config.toml
n_layer = 12
d_model = 256
n_head = 4
n_kv_head = 1
head_dim = 64
d_mlp = 704
vocab_size = 2048
activation = "swiglu"
norm = "rmsnorm"
norm_place = "pre"
norm_eps = 1e-06
positions = "rope"
rope_base = 10000.0
rope_fraction = 1.0
qk_norm = true
attn_scale = 0.125
bias = "none"
tie_embeddings = false
parallel_block = false
init = "uniform"
init_std_qkv = 0.0547
init_std_o = 0.0
init_std_up = 0.0547
init_std_down = 0.0
optimizer = "muon"
lr = 0.00293
beta1 = 0.93
weight_decay = 0.076
lr_head = 0.00743
grad_clip = 1.0
warmup_steps = 0
schedule = "wsd"
decay_fraction = 0.903
decay_shape = "linear"
final_lr_fraction = 0.0
batch_tokens = 65536
seq_len = 128
doc_mask = true
train_tokens = 336400000
steps = 5134
dataset = "wikipedia_en"
MLP neurons of a small language model. Each row is named by its layer, matrix (gate and up: input weights) and neuron, and shows model dimensions 0-127. Each number is 200 + 40 x the weight over its row's rms, rounded and kept within 0 to 999. A neuron's up and down rows have the sign that makes its largest values positive.
A block is one neuron, or neurons of one layer that tend to fire together. After each block is what it responds to, as a language model described it from the Wikipedia text at the highest values.

L7.gate101,224,166,202,305,181,98,211,142,167,133,167,265,247,208,207,265,246,111,201,117,170,238,186,189,179,215,220,294,246,240,163,272,166,264,134,232,208,212,160,222,221,233,225,167,106,226,173,218,219,90,170,207,152,236,123,229,252,245,184,186,157,236,198,136,156,246,176,221,206,80,178,138,235,206,260,189,166,198,243,118,223,205,150,275,170,212,185,176,160,177,223,180,213,162,233,208,226,194,109,219,156,184,103,231,155,197,215,172,204,190,229,246,244,261,216,200,186,214,219,176,185,177,169,210,207,157,208,249
L7.up101,236,183,182,216,221,201,210,165,244,215,222,236,175,233,175,224,212,181,175,240,173,219,170,256,195,230,169,212,214,114,205,192,187,157,166,197,154,199,119,154,258,238,200,219,199,260,226,202,133,290,223,192,248,171,190,191,175,200,195,204,224,173,247,162,223,216,200,214,159,322,263,172,191,246,169,188,173,205,215,187,167,201,231,250,218,197,173,185,192,182,237,187,177,219,226,220,181,153,240,173,252,251,125,213,222,199,249,251,174,224,212,223,250,275,177,281,249,123,259,230,130,183,101,221,187,169,238,246
L7.gate145,176,191,229,227,181,206,158,96,236,215,147,174,151,119,233,265,272,236,223,262,226,236,240,185,135,173,155,159,187,175,211,149,169,184,208,115,117,190,195,178,204,283,229,243,188,198,214,233,184,292,216,197,172,118,206,189,177,217,163,263,105,178,276,223,235,211,162,256,239,230,204,219,242,161,242,190,186,216,150,155,224,200,143,162,303,201,253,192,206,219,170,188,101,107,226,195,216,239,219,230,225,283,205,155,181,162,203,167,185,180,225,262,228,208,294,224,220,219,245,262,204,214,140,196,136,198,175,219
L7.up145,177,178,215,224,158,167,185,175,213,216,227,166,147,181,183,229,226,249,241,189,210,226,188,172,172,190,122,199,232,170,220,194,219,196,190,216,242,83,195,195,208,200,174,267,188,218,165,202,194,197,144,251,181,190,191,246,150,231,221,167,212,229,214,193,226,209,158,232,214,220,210,217,202,241,167,147,151,128,198,150,224,194,121,215,241,200,247,144,173,174,232,148,174,60,180,233,195,247,260,205,196,195,171,142,248,166,217,178,214,185,179,236,197,154,188,205,147,207,214,242,214,278,199,268,204,201,199,187
L7.gate191,256,174,184,176,199,222,181,140,233,230,223,214,184,196,240,202,206,215,207,225,264,178,265,132,218,215,246,96,130,105,238,202,194,230,249,136,176,241,212,198,250,189,257,155,169,237,185,205,163,209,178,260,148,201,205,114,162,218,181,211,195,229,149,154,186,208,223,232,154,184,215,202,239,153,226,236,172,137,184,239,188,151,144,203,250,248,286,242,249,232,255,230,215,172,228,203,114,211,170,233,223,184,242,274,180,231,232,132,206,194,156,275,137,196,231,280,198,225,174,267,189,222,195,159,138,234,133,211
L7.up191,271,158,133,219,167,179,262,175,132,178,168,238,173,248,186,195,141,198,169,153,311,212,180,299,180,198,183,238,332,185,196,203,168,177,249,187,182,176,187,225,150,205,149,202,200,211,181,237,191,220,280,268,165,208,211,218,189,258,186,264,258,177,171,212,229,214,265,186,166,248,168,205,198,221,227,139,167,190,195,241,219,149,166,145,190,212,200,219,204,178,236,178,220,211,211,135,239,275,217,226,202,198,162,283,229,153,205,161,155,186,173,186,192,289,265,213,221,233,240,202,203,141,245,212,180,224,145,185
L7.gate367,184,284,208,250,281,217,180,209,207,175,262,219,239,248,169,192,222,157,169,209,138,162,222,216,167,157,187,211,216,156,161,234,166,277,230,170,234,235,244,208,205,204,208,199,132,206,159,248,253,234,198,147,255,207,103,233,216,146,229,199,191,282,239,212,200,187,186,270,175,212,160,161,170,194,174,239,234,112,204,204,151,134,130,150,191,206,231,156,183,294,235,207,135,108,244,220,196,175,103,217,175,174,205,201,292,128,137,188,231,225,275,256,193,167,191,174,216,185,203,199,329,222,188,190,138,189,147,194
L7.up367,241,168,191,159,218,180,164,179,226,177,211,217,220,218,183,212,237,186,163,170,85,219,217,184,135,240,245,200,171,161,254,208,156,241,174,182,180,126,186,139,223,297,196,162,138,210,212,183,198,192,207,167,209,179,202,198,211,198,137,242,209,115,210,222,182,219,178,231,192,220,183,229,279,177,167,230,273,168,149,224,234,131,222,203,198,134,153,230,189,246,188,208,199,171,265,200,199,241,262,217,149,232,160,187,214,246,229,174,190,159,235,231,193,209,266,160,258,254,238,85,252,207,190,173,221,300,214,254
Responds to: Units after numbers

L7.gate22,149,199,177,83,262,254,219,190,229,236,191,230,261,144,180,201,192,206,179,202,181,191,167,193,173,151,132,212,300,261,227,224,202,232,225,163,254,168,218,225,212,209,247,278,172,238,249,267,131,125,166,219,259,142,233,149,221,266,263,179,231,213,201,207,205,210,242,288,233,215,100,194,137,184,302,269,127,280,177,275,127,166,204,202,147,215,214,127,124,181,182,180,205,199,217,156,228,187,235,179,235,165,236,120,210,262,268,212,191,213,174,174,204,203,190,187,247,255,165,109,190,215,175,153,152,148,263,182
L7.up22,275,136,213,210,189,203,217,224,242,204,225,155,250,163,177,204,158,157,178,162,160,233,222,252,204,238,234,237,210,231,105,161,128,228,238,231,130,255,252,211,220,242,243,174,259,188,183,208,147,173,260,209,205,164,173,222,180,253,237,218,128,209,213,113,243,182,225,185,203,205,215,165,227,258,229,272,189,218,179,135,177,169,198,232,189,256,204,248,208,225,211,200,242,222,256,251,169,241,242,219,239,258,196,268,203,196,288,200,145,150,224,175,128,161,176,187,246,189,230,167,175,183,165,195,220,227,204,193
L7.gate185,160,271,136,204,219,199,255,170,196,141,206,162,173,203,216,173,219,216,173,203,148,216,194,173,252,271,191,175,211,116,254,164,130,237,153,233,263,215,166,181,216,221,194,192,293,128,158,273,186,232,215,232,162,234,202,197,220,234,187,212,201,214,220,229,224,150,225,175,221,164,262,233,249,133,162,199,194,147,137,205,199,164,205,183,194,166,169,178,184,157,190,173,174,238,232,234,210,145,240,207,220,196,184,133,161,190,141,125,181,194,209,189,109,240,170,117,237,200,199,222,165,179,200,247,172,319,244,226
L7.up185,216,206,214,159,240,214,166,210,211,238,191,191,234,170,196,248,169,234,171,179,166,129,223,243,206,207,204,194,220,205,144,258,231,246,179,183,185,163,179,225,195,225,176,201,173,235,253,251,175,150,160,165,186,179,162,175,196,219,176,161,280,119,195,191,248,167,238,166,129,165,290,219,144,255,194,146,180,210,230,234,185,173,143,132,163,150,160,174,176,164,203,208,202,204,224,234,181,263,183,175,277,120,185,191,114,118,230,225,196,219,159,289,214,151,170,293,228,216,191,227,208,163,192,185,187,168,205,207
L7.gate355,160,160,191,183,289,236,162,198,167,212,209,160,163,192,212,217,153,205,193,167,236,319,225,224,187,172,201,218,204,257,181,323,142,202,133,234,211,223,200,187,214,164,263,282,191,144,194,209,159,191,270,206,117,176,129,222,223,183,227,214,201,240,171,209,131,233,164,273,135,164,233,150,269,200,254,173,177,148,195,186,169,195,163,169,184,172,260,252,121,185,265,306,190,289,206,253,194,164,217,213,228,114,212,216,235,247,242,155,165,129,195,253,135,187,163,209,249,186,236,181,262,162,161,250,231,141,161,274
L7.up355,171,257,203,252,260,190,195,203,238,227,228,205,166,234,210,288,174,201,210,177,178,242,243,301,165,239,200,179,207,168,212,217,175,89,185,173,178,192,205,225,226,227,211,232,184,263,212,197,168,269,207,179,238,229,196,168,142,233,150,213,209,181,249,216,176,168,185,256,220,177,169,321,125,272,277,183,179,252,179,221,191,251,123,208,188,223,168,196,236,214,263,149,221,204,227,167,210,179,183,129,256,172,205,175,151,216,215,251,219,270,193,98,141,186,215,176,221,193,234,210,238,162,221,295,191,186,170,261
L7.gate519,237,190,234,201,219,189,126,180,186,214,200,227,246,234,177,159,200,153,211,252,184,162,178,178,223,209,193,192,207,197,281,281,251,166,249,150,198,195,228,183,202,196,212,176,210,279,265,243,210,149,221,189,140,159,205,201,224,215,223,182,239,218,249,196,197,184,135,249,78,213,225,181,172,212,182,176,161,188,253,212,210,183,126,232,166,281,161,253,198,210,209,137,178,233,204,233,156,207,210,152,149,196,195,210,198,238,212,164,178,187,186,255,215,199,240,136,234,135,207,259,155,174,168,226,198,189,199,244
L7.up519,159,178,185,167,203,174,169,211,221,247,236,166,225,246,253,179,173,248,192,164,185,180,230,195,258,246,122,144,123,232,157,171,186,253,203,196,215,170,198,251,166,171,227,260,213,213,211,235,165,226,228,148,196,170,164,222,232,164,267,217,208,153,228,266,176,185,198,215,175,199,176,229,200,202,222,221,140,224,277,128,175,182,158,211,153,169,244,204,168,250,244,186,177,205,177,283,221,245,147,131,184,172,174,254,192,157,273,239,183,250,176,204,170,216,175,213,164,242,181,233,167,150,228,255,246,144,138,240
Responds to: Word piece after pronoun

L5.gate252,198,242,256,199,122,129,155,208,239,243,251,187,92,170,174,218,208,108,141,197,164,213,263,243,231,211,187,279,202,206,249,270,193,179,168,235,169,260,231,144,166,199,239,209,172,219,227,153,172,255,205,161,128,161,214,176,135,269,211,199,234,163,161,236,285,177,263,195,216,178,253,220,244,180,218,218,182,222,202,153,178,209,193,100,301,195,250,217,215,203,207,157,196,199,244,173,209,181,191,290,197,187,280,135,239,217,200,212,210,237,261,277,215,243,157,166,223,209,192,145,214,197,256,153,186,255,129,236
L5.up252,226,285,229,196,194,223,182,211,194,170,256,128,201,159,171,197,223,176,184,195,246,121,221,210,213,209,207,234,182,285,167,217,211,185,152,204,210,306,275,214,181,128,192,168,198,210,110,203,234,235,240,139,206,234,212,207,220,212,168,187,173,120,214,252,317,281,184,203,234,168,187,191,206,224,192,132,227,205,184,113,158,198,227,165,207,161,232,183,187,204,182,229,242,255,259,237,219,212,230,287,201,201,202,163,227,212,209,224,268,170,133,200,232,176,184,179,220,132,215,193,176,187,275,189,176,159,164,151
Responds to: Word-start "e" fragments

L9.gate118,202,198,176,175,187,162,198,156,138,169,154,244,251,162,172,242,191,167,121,176,193,230,196,156,191,252,196,224,221,273,229,256,273,193,159,178,224,193,128,91,166,229,205,182,206,134,164,180,214,275,237,160,180,259,130,177,222,192,222,276,196,203,140,204,172,218,172,200,229,169,187,196,230,216,215,249,194,181,260,167,259,171,223,151,199,172,274,229,195,231,182,193,260,128,230,188,212,217,231,151,203,175,171,215,115,130,205,199,179,264,190,185,133,220,182,145,214,147,118,196,238,169,201,200,123,206,186,214
L9.up118,202,259,226,189,210,205,263,135,226,173,285,217,253,224,160,178,250,169,206,187,227,219,206,197,221,258,227,204,236,251,196,284,255,239,208,170,274,156,179,187,207,171,219,318,147,198,252,217,224,175,279,267,149,197,152,216,255,186,160,274,260,121,213,192,179,159,307,176,210,207,277,229,242,195,160,258,188,163,177,168,250,168,180,156,213,219,154,154,179,181,220,161,172,198,166,131,156,179,197,257,131,191,185,267,166,153,178,218,236,219,199,257,227,164,233,260,250,218,197,238,178,194,152,190,231,176,229,189
L9.gate235,180,189,191,169,221,224,160,245,258,172,191,207,254,292,122,173,213,274,148,178,206,206,238,236,233,188,210,176,118,192,251,266,201,178,219,274,226,179,191,180,198,172,266,253,242,263,215,201,147,156,256,176,274,226,172,219,197,190,180,190,217,246,202,267,216,203,228,192,221,146,222,227,182,200,188,178,194,143,159,236,182,178,221,253,148,133,289,203,145,176,201,147,217,194,168,218,190,158,147,208,207,158,195,252,165,154,186,253,164,184,181,273,256,212,155,128,242,115,267,223,276,214,181,163,192,222,229,242
L9.up235,179,220,190,240,186,166,100,250,194,195,235,213,206,222,202,246,209,98,256,218,233,202,187,193,155,264,254,244,184,229,232,184,218,245,201,184,259,190,263,215,285,219,242,199,209,147,151,223,267,220,155,141,212,125,146,220,168,278,227,213,245,198,173,196,210,190,241,196,217,202,203,213,248,166,163,138,197,212,207,187,289,114,260,147,157,193,284,243,174,137,141,286,243,147,205,166,160,164,168,237,226,189,130,229,186,156,269,215,154,235,208,227,200,162,181,261,237,145,232,207,261,245,115,207,219,225,207,165
L9.gate367,194,226,168,186,192,260,197,207,182,238,189,225,165,201,222,206,276,220,185,185,199,196,229,189,192,193,275,227,204,206,192,309,234,241,218,228,239,169,216,235,184,179,130,220,205,209,103,168,206,296,205,167,252,187,223,107,232,164,214,142,195,170,216,259,115,247,239,190,169,229,152,176,147,250,205,232,233,199,206,223,139,258,99,148,226,196,168,259,201,160,213,114,219,226,191,249,203,203,191,212,240,223,163,191,253,168,161,188,131,177,251,214,194,111,268,167,236,166,245,236,237,251,154,224,144,239,161,216
L9.up367,202,270,219,194,195,217,190,141,129,212,232,169,226,261,119,261,175,228,191,266,277,281,231,188,195,188,210,234,149,138,135,212,225,161,200,265,273,268,198,167,224,202,215,234,253,234,128,158,212,254,237,196,224,225,206,150,178,260,244,228,250,211,208,184,225,243,116,234,228,228,224,163,231,165,166,252,203,227,179,133,274,179,132,200,201,128,167,196,171,167,197,185,247,217,90,160,239,197,192,238,201,285,221,204,185,212,223,222,160,219,173,204,287,242,198,159,246,202,186,155,213,152,192,192,178,165,164,190
L9.gate604,229,249,222,225,195,179,173,216,198,162,217,243,238,194,173,255,263,195,226,172,175,264,287,228,319,191,182,257,131,211,186,193,175,232,243,197,228,195,195,159,156,164,228,218,163,210,279,214,274,165,262,191,229,137,117,275,190,155,212,284,224,223,171,225,185,183,175,228,277,190,228,131,242,196,193,251,212,249,224,228,213,104,212,135,251,187,271,237,164,214,179,149,246,146,172,210,188,173,175,231,180,198,125,207,198,193,163,284,198,274,166,170,266,172,143,150,182,176,203,260,225,153,175,199,220,173,252,237
L9.up604,188,200,181,172,188,268,183,119,160,219,225,213,247,210,158,261,182,71,160,198,220,195,187,216,263,171,131,253,162,184,165,192,191,192,266,222,126,188,175,220,180,167,194,259,270,168,210,167,202,214,159,176,197,195,110,138,235,225,207,218,257,200,167,160,160,120,221,236,217,303,186,163,228,241,214,195,179,253,250,165,164,171,235,135,205,248,240,225,192,225,213,166,244,229,223,174,192,249,197,216,236,228,205,165,242,180,174,197,74,240,170,204,190,238,177,247,291,143,240,195,229,191,227,194,193,174,267,147
Responds to: Word-fragment starts, row breaks

L9.gate64,152,232,184,176,201,188,158,228,260,232,234,264,133,230,199,229,203,165,206,185,214,203,177,168,263,172,213,179,232,226,231,259,239,226,196,220,129,218,141,198,252,297,150,213,215,230,202,249,168,251,194,200,253,185,218,164,136,179,153,154,199,193,243,225,230,205,110,191,173,251,302,225,230,155,177,208,185,185,158,201,226,115,189,200,216,202,183,215,194,138,153,132,198,156,244,170,241,174,181,174,161,248,124,164,181,173,222,181,197,188,256,241,264,117,183,256,201,247,204,228,252,151,157,156,142,219,206,163
L9.up64,156,184,172,200,223,189,232,237,193,163,209,221,214,129,142,227,243,214,203,194,212,199,186,220,143,237,266,254,180,167,243,246,157,143,172,148,134,248,271,238,241,227,242,183,183,127,272,204,180,178,140,161,187,219,157,194,207,193,195,195,189,179,106,260,176,178,256,153,191,255,170,136,158,176,177,224,135,215,219,226,183,185,132,163,168,237,171,222,259,226,164,246,169,189,190,184,186,171,176,214,204,201,198,131,183,150,195,259,155,256,191,298,183,179,171,208,265,261,241,256,257,188,212,160,164,253,207,204
L9.gate592,169,172,227,227,215,233,192,138,220,145,234,209,136,163,184,316,173,204,256,145,210,202,185,161,204,183,214,181,146,215,240,189,173,216,242,155,199,185,175,136,201,168,145,191,195,152,185,222,206,128,195,152,153,136,213,186,189,150,243,226,237,205,184,217,217,220,181,207,261,274,145,186,156,144,184,214,112,124,236,180,245,240,178,226,132,210,133,156,195,245,179,142,149,109,205,190,186,155,179,157,231,252,195,139,183,215,220,175,182,240,203,220,163,218,325,201,202,235,171,294,174,102,218,213,212,152,213,204
L9.up592,208,203,217,236,176,188,216,237,158,156,208,303,173,213,137,195,208,184,188,171,242,218,155,177,162,181,250,180,189,270,232,216,240,182,220,198,232,246,248,201,292,184,227,192,212,139,217,196,182,110,265,137,287,258,210,199,112,236,207,160,185,165,180,269,139,234,261,201,300,229,187,136,136,196,155,201,239,217,294,212,224,184,206,176,196,223,184,194,191,169,244,223,241,249,260,187,180,124,207,229,234,188,145,250,175,240,263,204,166,213,170,257,207,216,189,190,160,154,154,256,271,230,165,228,189,276,165,158
L9.gate656,132,152,190,299,156,183,156,163,235,227,123,182,225,161,149,191,208,234,234,170,227,188,148,193,235,178,146,236,253,212,237,186,262,109,194,190,167,250,181,169,161,275,242,156,134,136,262,194,252,174,206,212,191,178,146,234,166,194,199,204,277,203,163,248,193,122,256,238,200,209,248,184,187,128,220,201,152,206,188,163,200,180,175,166,222,284,179,116,224,141,194,206,170,158,222,193,223,224,185,169,151,183,169,185,170,210,183,132,219,149,178,259,230,191,165,249,239,209,182,244,245,211,206,172,120,202,188,255
L9.up656,288,264,175,238,200,156,262,214,190,242,258,310,244,157,203,212,279,241,131,179,132,285,202,227,234,184,249,193,209,204,172,190,207,185,146,210,190,87,233,129,215,183,206,220,213,203,233,235,152,232,216,136,130,168,129,268,218,172,155,270,236,167,224,161,188,148,185,235,221,199,157,200,181,227,199,161,186,230,189,255,197,177,174,186,205,235,231,194,230,182,210,159,216,213,151,181,222,175,253,279,225,214,258,163,241,207,115,239,218,192,195,221,224,204,244,222,141,263,184,209,270,221,284,266,200,269,141,172
L9.gate667,264,237,163,209,136,219,159,215,188,183,207,157,172,163,327,208,237,208,225,155,208,159,225,209,154,231,154,163,176,126,214,261,179,248,248,179,185,218,172,235,215,191,210,180,204,230,280,253,261,146,194,136,176,222,176,236,187,165,197,208,233,246,198,227,206,227,219,179,199,195,184,195,236,179,287,243,190,278,248,185,159,250,185,195,239,205,229,204,191,180,199,119,173,293,199,185,229,230,191,201,160,257,165,112,220,194,198,227,235,176,157,153,252,241,204,184,200,244,190,188,199,206,228,197,245,179,156,285
L9.up667,146,197,162,194,141,123,222,172,253,252,235,223,131,225,203,196,222,171,211,195,95,249,151,183,154,163,185,173,241,226,193,241,209,230,212,232,163,160,230,235,178,214,147,137,211,255,170,206,199,182,180,181,208,179,258,164,155,210,233,156,248,169,204,228,199,256,149,164,197,240,174,190,207,223,258,191,130,211,269,218,132,198,226,155,241,161,267,183,160,144,198,178,240,203,231,205,205,240,168,176,231,222,303,139,212,191,229,220,200,295,138,215,165,239,185,243,146,224,179,280,294,147,148,208,155,206,221,234
Responds to: Numeric data-heavy passages